config.yaml
positions: "learned"
tie_word_embeddings: false
optimizer: "muon_variant"
lr_mult_qkv: 0.5
beta1: 0.93
schedule: "wsd"
max_steps: 5113
MLP neurons of a small language model. Each row is named by its layer, matrix (gate and up: input weights) and neuron, and shows model dimensions 144-207. Each number is 128 + 32 x the weight over its row's rms, rounded and kept within 0 to 255. A neuron's up and down rows have the sign that makes its largest values positive.
After each neuron's rows, "fires in" lists the words (lower case) most often at its 100 highest values on Wikipedia text that the model never trained on.

L9.gate281 [132 103 146 114  92 107 145  96 146 129 125 112  67  93 144  92  48 155 171 125 113 127 142 114 138  81 171 113 124 101 104 104  75 166  66 172 123 125 205 137 166 150 128 115 203 113 113 190 139 108 142 145 115 144  54  97 160 135 138 109 122 135 144 120]
L9.up281 [128 115 164 120 176 162 143 171 133 138 151  67 107 114 138 138 170 165 185 128 110 125 105 175 100 152 125 120  88 132 154 119 105 144  89 149 127 150 135 138  83 162 105 129  87 125 156 111  94  90 152 104  92 171  82 118 147  82 171 108  79 158 136  87]
fires in: "until", "since", "had", "would", "before"

L2.gate352 [120 139 142 163  81 141 167 147 127  78 171 117 111  86  88 133 101 127  99 136 117  70 118 129 118  98 112 143 102  85 106  33 163 103 138 108  77 205 174  79 139 152  67 106 155 169 159 166  62  97 119 123 116 116 119 113 125 117  53 159 122 153 134 168]
L2.up352 [170 148 153 121  81 126 116  64  74 116 132 133  65  64 218 123  98  80 152 138 124 138 125 162 139 114 126 138 108 103 186 132 148  78 150 118 128 128 127 161 154 118  51 118 151 171 111 163 124 101 187 120  80 115 169 115  49 120 116 124 159 167 134 140]
fires in: "announced", "decided", "regular", "told", "married", "due"

L2.gate79 [144 121  72 151 137 134  44 133 148 138  95  65 212 103 204 176 139 185  86 136 114  81  97 158 136 132 122  99 127  99 162 118 140  99 112 105 137  76  87 142 117 143 150 151 131 144 132 163 143 183 137  73 207 149 109 142 204 131 104 131 134  93 166 139]
L2.up79 [190 114 139 111 149 107  94 137 129 142  98 122 161 102  79 143  98 152 148 114 142  98 136 176 178 129  97 115  54 153 156 114 157 121 191  51 154 170 118 105 137 131 138 123 106 205 104  95 144 130 141 116 129 121 164 113 164  66  81 142 181 130 182 103]
fires in: "up", "over", "down", "off"

L2.gate420 [105 105  97 175  90 147 123 138 146 156 124 178 120 125 128 147 164 136  86 139 115 133 101  91 129 102 105 123 163  99 131  56 157 165  86  78 172 156 177 128 102  82 157 217 157 123 154 141 104 124 136 115  34 140 177 101 136 116 158 189  65 148 181 128]
L2.up420 [172  84  68 106 108 102 137 148 113 156  85 202 114 114 139 112 145 115 159 151  89 241 157 129 181 184  96  93 166 147 144  89 118 154 141 158 138 145 184 175 155 127 164 167 107  48 161 140 109 131  70  81  88 182 112 106  87 121 136 153  92 136 128 156]
fires in: "part", "home", "loss"

L10.gate298 [146 129 111 123 158  90 170 151 115 135 140 132 127 102 162 158 147 121 114 109  97 146 120 157  84 103 136 121 146 115 176 141 164 157 113  57 129 182 110 201 165 110 106 169 115  86 153 186 107 115 137 152 167 186  92 238 158 124 165 113  86 109  35 115]
L10.up298 [120 148 123  96 114 163 113 125  99 152 102 178 104 146 116 110 149  90 134  92 157 152 132 203 114 139 192 113 173  85 163 138 108 188 124 115 149 184 139 157 123 165  60 137 101 126 118 153 139 176 121 118 117 212 112 119 150 100 155  74 170  96  37 157]
fires in: "she", "of", "and", "that", "be", "maine"

L6.gate281 [139  91 126  78  64 128 115 171 161 180 139 122 168 163 145 102 135 135  80 107 124 151 142 123 107 142 104 155 165 146 117  90 128 111 111 106 153  99 140  95 156 156 200 167 122 103 109 147 155 130 116 113 156 149  71 156 145 143 143 108  96  92 112 107]
L6.up281 [ 95 131 137 158 110 115 111  87 120 147 164 167  98 149 125 120 115 151 135 166 136  98 140 106 117 105 111 179 133 136 127 148 144 141 143  82 124  98 132 156 153 173  98 144 128 150 124  91 149 124 122  85 181 169 137 148 118 130  87 159 169 141  91 169]
fires in: "of", "more", "east"

L3.gate119 [139 117  62 121 153 143  81 160 128  90 151 114 152 110 162  85 226 114  92 163 126 108 161 184 107 185 153 129 141 154 147 123 121 159 185 108 169 133  59 183 153  65  89 108 143 131 102 145 156 151 110  90  78 154 159 143 137 144 133 108  94 151 154 136]
L3.up119 [175 139 138 121 124 111 130 140 136  23  87 153  95 149  94 134 113 139 137 171 128 119  85  84 145 127 135 208 152 118 116 151  82 127 119 140 128  97 102 150 128  89 118  99 137 123  83 111 142 121 124 162 144 133  48 112  80 107  78 180 102 103 119 131]
fires in: "on", "along"

L10.gate304 [ 89  90 126 117 121  64 150 144 162 116 164 129  92 116 129  93 190  94  85 131 143 135  96 135 133 122  80 138 205  41 165 116 128 112 204 157 113 144 160  46 101  90 106 121 138 127 126 163  97 208  95 120 119 134 116 140 154  86 157 155 157  68 162 108]
L10.up304 [129 110 109 107 145 125 114 152 176 100 117 183  82 122 100 144  95 140 118 107  76 152  95 170 165 168 146  46 115 150 144 101 145  79 192  75 125 121 169 138 138 110 130 203  79 184 116 127 154 168 137 112  93 178 100 134  65 158 106 140 126 101 167 175]
fires in: "not", "also", "then", "t"

L9.gate27 [166 118 132 110 157 154 164 123 111 130 148 167 164 116 120  68 185 113 134  51 132  26 132  78 101 133 134 168 101 126 105 135 133 180 168 155 170 144 129 142 145 124 169 109 111  91 118 120 171 113  80 148  62  92 112 108 107 135 136 165 107 172 117 116]
L9.up27 [142  78 129  69 162 194 137  79 159  65  95  76 153 172 148 167 131 163  79 126 126 116 157  95  83 179 178 131 115 135 165  89 156 122 167 111 129 117 129 109 141 111 153 106  81  40 115 149 138 103 123 127 202 125 172 135 102 155 136 136 144 122  89  80]
fires in: "such", "known", "same"

L8.gate102 [102  76  71 122 102 129 188 170 148  39  52 105 163 112 132 156  89  96 173 134 142 117 122 100 163 111  95 147 127 102 138 143 124 138 152  99 137 119 138 153 160 112 133 138 104  98 110 116 104 189 103  57 132 115  43 157 185 156  98 132 185 128 125  61]
L8.up102 [101 105 111 136 125 115 102 131 160 157  84  89 134  74 143 151 138 147 160 145 120 109 146 121 121 105 126 130 128 140 125 146  78 144 170  49 147 142 112 193 119 187 125 140 127 208 150 114 119 165 145  77 123 140  61 133 149 191 114 103 112 115  87  60]
fires in: "that", "who", "which", "such"

L10.gate275 [162 120 125 122 133 133 178  75 112  53 165 137 136 194 110 158  25  65 132 147 123 142 140 121 126 119 103 134 150 113 105 119  67 163 118 170 103 136 160 130 144 130 180 145 171 109 116 101 101 188 127 174 127 117  86  57 112 137 137 139 162 163 102 199]
L10.up275 [153 138 118 170 100  90 164 117 207 163 103 127 145 157  79 198 129 154 119  72 130 140 129 130  63 112 115  81 184 108 128 103 146 102 104 120 120  63 119 113  94 158 130 120  86 111 127 134  71 120  73 180 140 163 134  72 148 166 129 109 109  82  83  82]
fires in: "which", "that", "it", "this"

L2.gate156 [187 150  72 153 118 138  65 143 123 108  57 131 170 123 159 118 187 153 191 134 160 179 147 105 113 145  91 160  92 122  89 174 189 149 104 153 110 110 129 124 141 196 103 165 157 150 185 158 104 107 160 119  98 116 157 170 131 162 104 116 114 152 155 136]
L2.up156 [167 171 101 133 121 102 184 163 198 147 118 154  38 125  99 133 113 155 119 130 161  85 107 145 166 169  65 179 137  95 131  71 148 122 126 151 110 166 130  61  95  86 109 157 119 217  94 131  92 110 146 127  98 122 128  99 143  78  71  96 103 202 135 126]
fires in: "life", "e", "reaction", "teach", "re"

L2.gate83 [172 103 174 183 140 154 145  85 146 101 116 110 162 150 114 144 146 122 122 133 150  76 105 173 140 149 120 154 171 139  92 109 100 159 158 134 115 119 126 125 121 133 157 170 152 102 129 138 167 140 128 173 110 117 147 119 152 179  97 132  84 164 129 134]
L2.up83 [185 122 147 206 150 143 106 118 172  97 136 107 142 145 102 144 118  90 131  97 177  66 127 176 118 163 169 156 117 125  89 112 120 150  79 156 161 128 135 105 107 137 154 140  90 148 169 154 132 129 163 184 147 139 157 122 141 127 100 151 110 157 124  88]
fires in: "based", "described", "ajax", "known", "announced", "see"

L2.gate360 [115 163 133 124 150 128 126 118  92 156 114 136 111 120 157 169 170 122 115 125 138 110  65 108 150 139 125 119  48 125 217 158 122 144  83 101  80 103 195  90 137 140 141  70 142 109 138 119 129 194 166  82  56 163 137 135 121 138  77 175 137  98 162 178]
L2.up360 [197 161 162 136 156  89 142 173  98 118 134  94 124 122 145 133  86 134  69 143 128  88 106 162 149 149 146 150 183 155 168 186 144  84 130 114 109 130 106  85 134 157 154 110  85  82 166 158 112  94 128 132 142 170 125 119  89 153 121 106 118 100 161 143]
fires in: "there", "and", "with", "ireland", "australia"

L6.gate68 [171 141  98  61  86  47  61 135 110 134  98  90  75 157 175 110 121  90 138 162 171  82 147 176 185 126  69 104  73  80  99 116 128 175 108 160 153 116 145 150 129  81 169 145  82 146 148 134 152 155  69 143 120 171 132 117 166  92 141 192 159 120 133 160]
L6.up68 [142  67 125  77  89 132 159 175  90 150 188 153 122 162 164  89  99 141 132 180 119 103 177 136 108  56 125 114 114 107  97 157 112 179  72 145 186 157 128 132  50  97 141 151  90 161 173 135 152 115  92 174 153 176 182 171 110 108 121  89 151 124  80  95]
fires in: "a", "an", "25"

L2.gate219 [126  98 149 128 139 166 167 122 158 101 111 150  80 116 137 112 186 116 164  75 119 110 116  97 114 149 167 128 143 141 113 101 118 138 163 182  95 141 127 138 102  94 164  84 136 201 163 144 113 113  83 156  86 168 141  78 125 163 115 119 157 155 146 108]
L2.up219 [100  86 124 134  66 153 151 135  99 117 140 134 141 150 170  68 140 105 106 112  53 166 141 205 140 160 178 108  84 163 137 143 149 183 155  66 142 132 135 147 135 137 115  78 132 163 125 118 132 146 146 138 101 126 153 114  95 136  68 113 127 118 114 118]
fires in: "no", "jr", "never", "ever", "longer"

L2.gate441 [ 75  59 149 108 115 126 168 111 163 140 174 168  83 161  90 103 139 118 135 118 123  86 143 166 163 115  52 119 130 118  99 106  92 121 134 146 151 132 141 195 171  86  97 179 117 123 109 121 101 106 156 153  73 148 142 144 185  87 135  91  66  67 174 136]
L2.up441 [120  98  92 142 114 161 130 146 143 163 141 116 156 135  80 123 192  63  96 120 130 132 142  79 139 116  93  99 138 138 110  95 103 172 110 103 160 102 150 150 181 118  85 184 111 119 127 130 137  93 169 132 122  83  57 183 154  85 110 120  99  42 126  94]
fires in: "s", "despite", "american", "whose", "chinese"

L10.gate37 [103 100 120  89 129 170 130 129 125 135 130 140 148  98  96  87  80  84 183 144  99  81  73 128 149 126  80 156 173 180 128 150 131 101 159 168  91 152  89  69 187 122 123  73 198  90 128  82 178 132 116 130 148 222  93 115  54  78 142 111 109  82 188 127]
L10.up37 [ 92  75 138  72 162 159  84  97 103 143 130 144 132 131 138  90 106 153 123 106  65 178 109  80 170 147 131 118  96 193 168 149 142 113 124  77 126 148 159  88 157 155 117 109 146 165  84 108 142 121 173 119 144 126 176 158 118 165 166  36  91 109 141 156]
fires in: "for", "as", "to", "in", "the", "by"

L7.gate378 [159 146 148 106 130 117 163 204 128 146 134 131  83  92 166  71  83 125 159 112 220 141 104 153 131 142 131 142 116 117 119 107 112 137  97 121 122 101 177 151 127 140  98 140 139 167 104 189  96  96 121 114 119 130  89 123 138  72 135 170 130 158 145 147]
L7.up378 [132 154 161  60 159 155 101 202 143  76  87 137 103  95 161 148 206 145  94  63  84 119 103 117 124  99 110  97 125 131 121 112 111 171 103 128 105 157 163 152  55 127  79 139 213 135 107 112 126 149 190  95 116 123 137 129 131 117 141  76 170 110 144 136]
fires in: "since", "by", "after", "until", "to", "around"

L13.gate409 [ 95 110  61 104 175 125 154 153 102 153 123 125 141 124 136 108 130  99 155 131 105 153 107 127 199 151 129  96 160 131 139  57 161 122 140 189  61 132  70 144 143 134  70 112 144 156 156 161  95 122  55 111 135 144  70 153 105 133  64 121  75 130  97 149]
L13.up409 [118 180 122  89 133 110 123  75  77 108 142  99  91 129 165  60  97  87 119 106 150 173 147  73 126 102 110 201 110 153 101  88 111 165 163 229 112 129 145  86 120 141 122 110 124 151  73 137  66 132 116 162 123 138  65 122 139 155  62  47 157 144 131 121]
fires in: "as"

L2.gate29 [130  98 129  68 130  94 147 126 149  81 119 128 114  96 131 112 112 153  89 194 177  52 115 149 171 118 128 118 118 194 148 123 168 119 118 181 148 133 147 104 201  92 115  56 130 143 130 196  97 135 144  92 135 171 156 192 131 109 104 102 150 149 152 131]
L2.up29 [176 114 112 102 163  72 146 144 132 159 157  92 118 116 173 128 107 180 135 117 162 139 148 133  62 139 143  99 139 159 100 181 147 109  63 123  50 122 113  74 133 135 132 128 110 192 143 159  89  96 110 119 148 109  90 128 120 158  91 126 150 106 157  86]
fires in: "the"

L2.gate297 [161 113 120  76 135 123 150 145 148  70 148 109 167 112 166 113 138 100  89 187 109 116  39 124 132 182 125 119 176 102 134 102 150 102 172 137  58 127 149 114 161 106 132 110  72 132 173 157 139 151 175  88 184  87  89 197 158 101 118 123 115 162 194 118]
L2.up297 [101  98 101 117 121 138 156 134 130 135 109 121 140 105 175 128 122  97 113  71 215 133 129 105  57 120 158 162  92 140  73 115 122 122 131 208 133 102 183 105 118 139 105 121 121 106  93 126 179 170 157  97 117 146 145 140 118 114 108 146 138 153 191 152]
fires in: "the"

L2.gate231 [127 142 115 109 164 130  83 164 208 129 115 181  96 136 123  91 114 121 155 117  84  83 158  83 163 118  82 155 119 154 185 116  83 128 138 182 163 132 148 117  82 101 109 110 103 154 111 119 124 140 141 179  77 150  69  92 178 115  99 146 113  63  83 133]
L2.up231 [158 120 178 196 147 175 123 165 141 134 125 139 155 123  66 129 114  89 114 126 122 110 157 115 174 143 107 117 150 177 141 166 117 123 125 137 142 107 107 157 182  96 163 112 111 128 134 152 121 133 155 158 124 192 125 121 233 135 117 153 108 101 110 135]
fires in: "some", "any", "each", "personal", "neither", "every"

L12.gate389 [ 92 139   8 133 114 150 111 120 164 120 140  82 175 166 124 161  29 121 106 102 172 127 109 169  82 152 144 183 164 196  51 146  74 140 187 133 155 151 104 127  84 209  90 130 105 130 110 137  49 139  99 141 143 133 111 115  86 136 148 121 159 143 106 161]
L12.up389 [119 158 145 167 119  95 129 156  94 168  83 164 144 181 143 157 125 125 140 152  90 116 131 171 177 139  90  92 146 115 131 179 122 120 170 150 133 163 197 105  94 140 218 131 149 149 130 211 101 117 105 152 117 117  87 153 110 131 113 120 157 114  95 117]
fires in: "it", "there", "he", "we", "what", "that"

L7.gate255 [158 108  80  84 117 138 149 189 114 127 133 165 135 151 155 142 105  57 156  53 109 113 181  62 155 108 144 129 127 136 129 136  85 122  98 101 108  91 140 120 166  88 194 114 111 172 178 144 110 115  93 116 142  91  76 140 149  72 143  89 134 107 147 105]
L7.up255 [ 80 134  97 123  88  91  61 131 133 111  94  99 136 115 182  98 141 135 105  94 128  83 188 118 143 157 112 129 151 114 145  78  78  81  64 136 174 137 137 165 186 169 107  71 103  67 148 148  98 145 121 100 138 124 124  95 138  49 138  92 140  99  71 199]
fires in: "which", "who", "f", "see", "such"

L2.gate180 [186 119 132  87 120 120 111 116 144 112  78 119  92 176 164 130 133  90 149 168 115  68 180 134 137 121 134 135 125  54 107 153 145  91 168 208 128  53 164 169 106  43 173 144 172 140  95 150 144 126 100  53 132 157 137 103 107  80 157 133 101 134 134 129]
L2.up180 [105 181  99 111 150 144  84 198  79  92 114 114 148 166 156 155 166 104 172 201 141 150  71 134 144  75 130  79 108 137 132 145 133 180  58 113 144 152 208 147 165 148 153 173 132 126 157 134 135  72 130  64 129  83 109 124  92 124 131 165 185 119 190 117]
fires in: "no", "25", "21", "27", "28"

L10.gate156 [ 66  86 155 129 118 105 172 122 157 151 141 113  63  74 153 115 123 140 146 101  97  93 108 118 157  93 156 127 122 197 149 127 144 109 143 139  98 150  52  96 154 122 146  84 120 102 109 111 119 125 130  86 141  91  55 168 129  82 106 130 193 179 122 109]
L10.up156 [118 139 113 167 127 107  97 194  98 160 158  81 108 149 174 112 167 161 128 177  36 117 139 164 161 123 205 116 132 169 101 114 121  93  58 126 137 137 110 131 136  79 137 149 150 162  93  85 137 135 112  94 111  66 135 139 120 110 109 110  87 121  84 133]
fires in: "by", "in", "with", "for", "on"

L9.gate374 [181 122 138 105 107 140 136 125 184 140 137  59 151 148 125 122 133 152  99 138 162  81 190 176 133 199 134 135 186 187 135  92  93 121 121 166 122 115 196 118 126 154 140 134  99 185  79 156 148 151 106  97 116 145 100 121 184 116 127 192  97  79 148  89]
L9.up374 [ 99 168 144 132  84 172 200 169 107 141 124 113 107 167 101 109 125 147  69 126 117 140 155 106 136 110 153 160 100 222 128 116 143 117 111 167 106 161 160 119 119 117 117 112 117 113 149 159 129 164 108  59  54 108 117 188 121 141 158 141  97  58 133 139]
fires in: "its", "very", "more", "too", "their", "s"

L7.gate444 [ 97 114 190 110 174 137 112 218 133 105 144 149 159  74 138 120 116  71 138 120 115 109 221 114 110 146 201 162 193 153 156  51 130  94  84 154 147  99 129 155 134  80 138 104 107 132 168 129 133  91  83  90  88  78 219 138 187 159  77  90 101 130 167 116]
L7.up444 [125 176 110 162 129 125  80 141 132 113 145  67 133 131 204 108 125 171 134 125 143 154 102 133 142 114 130 184 148 170 144  97 126 119 123 103 113 105 149 149 128 135 151  90 126 127 179 115 109 129  89  84 104 170 140 128  96 146 147 145 186 140 160 119]
fires in: "no", "jr", "volunteers", "pos", "volvo"

L2.gate211 [108 171 173 142 111 133 137 195 118 136  54 113  84 123 156 161 130 109 110 153 161  94 157  83 149 188 166 141 144 122 107 122 143 127 174  68 111 112  52 148 106 130 110 112 150 137 115 129 148 123 133 112 108 133 106  98 136 183 133 139 153 155 148  88]
L2.up211 [160 111 151 193 121 113 113 135  86 100 157 132 174 156 201 137 153 160 143 175 162 129 140 147 175 181 169 137 142 170 109  97 111 125 125  69  84 102  53 116 150 129 119  85 136 114  23 156 147 116 131 126 123 129  32 124 106 128 110 169 109 138 140 167]
fires in: "following", "off", "along", "starting", "away", "betting"

L3.gate214 [171 158 134 160 157  91 128 138  97  79 183  56  98 155 173  67 165 113  82 168 122 105 147 172 167  71 133  99 171 140 126 147 181 154 131 152 136 163  99 127 102 125  55  89 178 112 121 163 128 121  78 119 114 153 116 171 114 162 107 125 109 123 137 125]
L3.up214 [188  97 108  53 157 136 145 128  94  93 124 100 154  64 113 141 183 149 124 137  95 116  77  72 109 127 127 120 157 169 152 179 110  96  95 171 161 205 123  91 143 100 120 144 103 104  73 118 160 142 120 139 118 158  88 191 106 180 106  80 112 154 110 171]
fires in: "as", "for", "among"

L8.gate301 [ 97 171  51 100 159 108 107  58  99 116 109 126 143 161 118 109 104 179  42 136 150 134  88 132  84 137 136  95 154 151 156 102 106 104  53 133 127 166 172 164 152  55 127 102 177 161  81 131 103 112 106 105 170 134 103 125  79  99 134 103 101  95  98 136]
L8.up301 [138 121  68 138 149 120 182 144  60 100 121 164 158 147 168 112 134 109  97 193 116 194 141 115 162 149 112  60 127 158 180 110 130  42 127 104 140 193 123 121 143 100 125 140 110 101 104 122 110  83 124 167 110 176 182 104 132 165  93 140 106 153 160 150]
fires in: "and", "appearances", "configuration", "kommunal"

L7.gate439 [173 157 129 114 138 147 104 151  92 126  95 104  85 117 150 127  94 111 144 140 140 130 105 106 138 121 139  91 180  74 140 113 118  89 110 157 153 165 178  67  30 140 106 161 116 146 137 111 156 102 164 117 173 143  78 136  73  94 153 147 100 129 164  85]
L7.up439 [177  80  85 151  69 180 138 132 145 139 185 137 103 211 118 163 155 131 127 175 135  88 121 155 129 136 165 103 147 125 161 140 125 110  75  90 165 209  85  85  87 107 115 138 147 136 110 123 143  93  96 129 116 167 137 128 112 137 147 149 127 124 154 110]
fires in: "have", "and", "than"

L3.gate340 [135 128 136  83 180 144 159 113  95  57 123 162  95 131 116 190 160 139 156 164 100 106 153 126 135 127 196 168 147 149 136  88 149 133 139 164 156 149 154 172  74  89 128 115 130 109 106  89 126 156 177 128 145 101 151  89 112 104 134 128 170 107 165  95]
L3.up340 [149 119 159  79 184 118 126 123 111  77 128 135  83 125 112 146 154 125 149 127 125  83 144 116 134 100 175 111 133 122 209 100 122 131 117 135 139 147 131 135 116 102 115 101 126 141 129 102 156 180 191 136 132 103 199 126 111 191 142 173 170  96 101  70]
fires in: "have", "has", "according", "very", "almost"

L2.gate291 [145 142  65  99 145 141 127 154 133 156 178  88 147 162 160 129  97 123 108 107 123  86  90 118  59  84  91 223  89 104 116 115 129 130 165 116 125  99  94 139 170  85 153 141  94 175  48  86 117 100 170 125 108 162 112 107 182 117  74 134 118 149 101 155]
L2.up291 [123 150 130 116 188 122 122 155  91 183  95 111 135 123 125  96  79 122 167  89 126 103 107 137 159 112 117 177 135 123  97  66  61 144 158 131 152  80 142  99 158 107 185  84  87 158  86 114  72 100 137 161  84 156  67 139 121 152 128 133 121 156 138 104]
fires in: "same", "per", "perfect", "next"

L2.gate104 [127 139 141 106 100 140 163 183 140 137 122 141 159  97 113 136  93 108 123 106 131  90  60  90 116 151 150 111  87  87 137 165 160 199 105  97 123  82 135  80 114 110 112 170 128 123 166 118 124 138 135  93 189 153  91 119 114 142 108 152  97 115 131 148]
L2.up104 [169 150 147 125 179 100 134 181  79  89  99  74 175 183 138 118 108 166 139 143 182  57 128 211  99 121 134 183 108 148 178 133 122 103 150  88 114  82 116  82 152  96 176 151 119 133 117 127 113 141  87 138  59 162 131  96 100  77  98 165 143 144 132  95]
fires in: "such", "same", "next"

L3.gate338 [132 135  95 124 122 130 138 152 153  85  92 113  73  88 146  80 165 103  72  95 179  90 152 142 141 166 157  90 117 125 145 142 168 163 156 159 123 134 153 102 188 157 151 113 128 135  85 172 113 174  99  92 132 187 109 121 140  69 133 125 108  87 126 155]
L3.up338 [137 181  80 120  63 143 109  89 151  83 132 112 114  95 139  96 173 127 106 123 166 122 160 162 201 157 129  60 125 126 168  98  98 149 156 155 113 116 116 113 174 121 135 133 103 134 106 160 112 197 109 108 117 210  77 150 158  66 167 115 138  89 154 196]
fires in: "not", "t", "longer"

L2.gate326 [146 122 162  77 161 169 113 123 144 124 107 108 155 106 158  79 207 180  98 126  97 132 117 127  95 133 145 180 147 140 112 170 160  83 164 150 133  59  88 105 119 161 116  60 142 121 130 133 138 125 167 104 156 146 115 126 152 158 160 116  84 166 108 108]
L2.up326 [129 123 156 104 143 161  96 134 161 121 117  97  91  99 141 130 228 123 115 125 129  81 101 145 110 127  96 137 149 105 116 141 140  69 173 176 111 119  88  90 130 183 138  91 177 139 123 116 142 117 120 136 125 158 149 175  96 172 147  89 157 189 153 101]
fires in: "name", "named", "called", "known"

L6.gate64 [139 177 116 131 128 111 156 133 197 143 206 120 113 126 123  97 115 122 133 156 170 142  85  92 149 141 127 133 134 108 170 158 131 113 106 175  96 100 145 110 113 142 107  65 140  75 160 163 112 144  93 100  88 153 146 143 136  85  95 157 115 110 125 110]
L6.up64 [139  95 175 103 102  98  68  88 161  58 118 139 122 140  95  99 109 113 153  76 209 109 130  61 167 101 139 150 144 115 136 139 158 167 152 134 131 146 113  97 153 151 172 155  84 110 140 158  98 131 139  51 118 123 100 113 165 129 160 189 127 106 123 160]
fires in: "such", "well", "also", "not"

L2.gate178 [ 81 220 106 102 125 104 122 105 141 127 124 136 123 152 127 112  86 109  67 132 151 100 148 170 123  79 151 158 126 136 112 117 184 174 129 115 111  95 124 172  80 101 194 136 142 178 114 138 138 168  75 173 139 117 158  90 127  85 214 128  96 119  96  94]
L2.up178 [134 131 198 134 105 190 112  82 148  65 140 176 130 134 124  61 119 125 161 131 149  93 105 144  99  90 115 222  92 164 115 126 141 148  57 128  99 116 162 134 136 114 183 196 181 170  81 119 145 176  94 122 123 138 124 129 103  73  87 186 158 108 135  70]
fires in: "on", "where"

L3.gate303 [156  85 139 103 164  88  92 115 111 171 109 112 106  85 125 134 151 106 139  95 143 104 114 102 142 110 119  88 139  70  78 168 138 131 136 153 148 154 112 130  70 121 189  66 177 130 175  86 145 100 151 122  82 158 129  74 146 148 148 102 116 177 104  66]
L3.up303 [168 117 143 127 147 167 122  78 106 153 135 124  49 114  99 115 152 145 100  88 147 121 111  83 123 100 163  81 146 132  65 189  87 131 139 135  68 103 157 151 142 114 206  84 136 131 165  97 105  80 165  93  61 158 119 109 118 195 134 120 137 135 107 122]
fires in: "known", "both", "final", "according", "great", "results"

L7.gate153 [138 129 147 103  81 161 145 205 107 104 117 157 114 127 151 123 103  72 149 144 141 157 163 127  74 136 131 142 123  73 107 166 114 199 130 153 151 149 165 120 168  86  95 175 141 122 167  98 180 161 153 121  68  54 127 163 142 140 162 172 159 107  58 143]
L7.up153 [112 135 124 187 135 128 116 116 120 151 112  92 153 135 105 116 144  89 156 108  95 190 119  93 131 131 156 102 105 129  93 150  91 134  89 128 130 139 133 173 111  84 206  76 108  94 113  72 118  95 145 151 143 108  73 120 129 151 170 138 141  72  63 139]
fires in: "which", "who", "that", "he"

L7.gate390 [137  51  55  90 137 170 142  95 170 120  98 171 219  80 168 155 140  75 159 128 127  77 140 114 118 107 108 162 139 164 157 122 118 132 207  98 138 100  95  71 138 160 113 136  84 131 173 105 173 147 129 130 109  35  98  87 124 103 105 160 135 134 129  93]
L7.up390 [129 164 111 119 152  81 116 143 172  93 130 152 148 176 138 122 111  85  90 150  97  73 141 155 180 166 138 140 142 126  99 128  59 129 146 125 214 111 117 180  83 151 184 107 122  80  92 105 158 154 141  71 133 211 128  95 114 127 149 141 128 129 201 117]
fires in: "this", "own", "the", "la"

L6.gate132 [101 111  78 127 130  90 138 137  52  97 200  85 137 145  62 122 143 110 115 185 149  61 147  93 127  40 177  59 144 140 132 139 129 139 130 127  78 126 126 149  70 112 101 164  71 172 115 106 115  99 153 117 118 151 161  76 181  90 154 169 174 127  95 147]
L6.up132 [189 136 163 110  93 175 173 141 114 211 122 112 107  87 144 122 149 164 135 138 125 206 172 106 133 116 146 170 146 113 197 170 134  92 135 137  91 146 134 151 118 166 122  97 148 160 112  69  94 117 150 142 130 182 111 137 178 168 136 135  94 110 170  93]
fires in: "has", "have", "had"

L3.gate94 [125 144 162 123 140 153 148 143  95  50 161 133 156 109 163 181 134 154 125 142 142  77 107 163 162 115  95 174 152 134 104 125 161 200 151  96 142 151 131 168 180 149 174 100 149 122  52 181 154 135 122 121 116  90 161  74 154 118 137 128  83 161 131 172]
L3.up94 [103 159 144  93 144 169 146 162  85  90 135 169 139 107 117 165  81  94 124 147 230  74 110 103 170 105 149 179 147 129 122 107 147 123  79 153 128  97 131 124 186 137 196  98 131 128  53 156  87 128 117 185 121 127 130 126 139 149 133 136 120 147 155 135]
fires in: "he", "ben"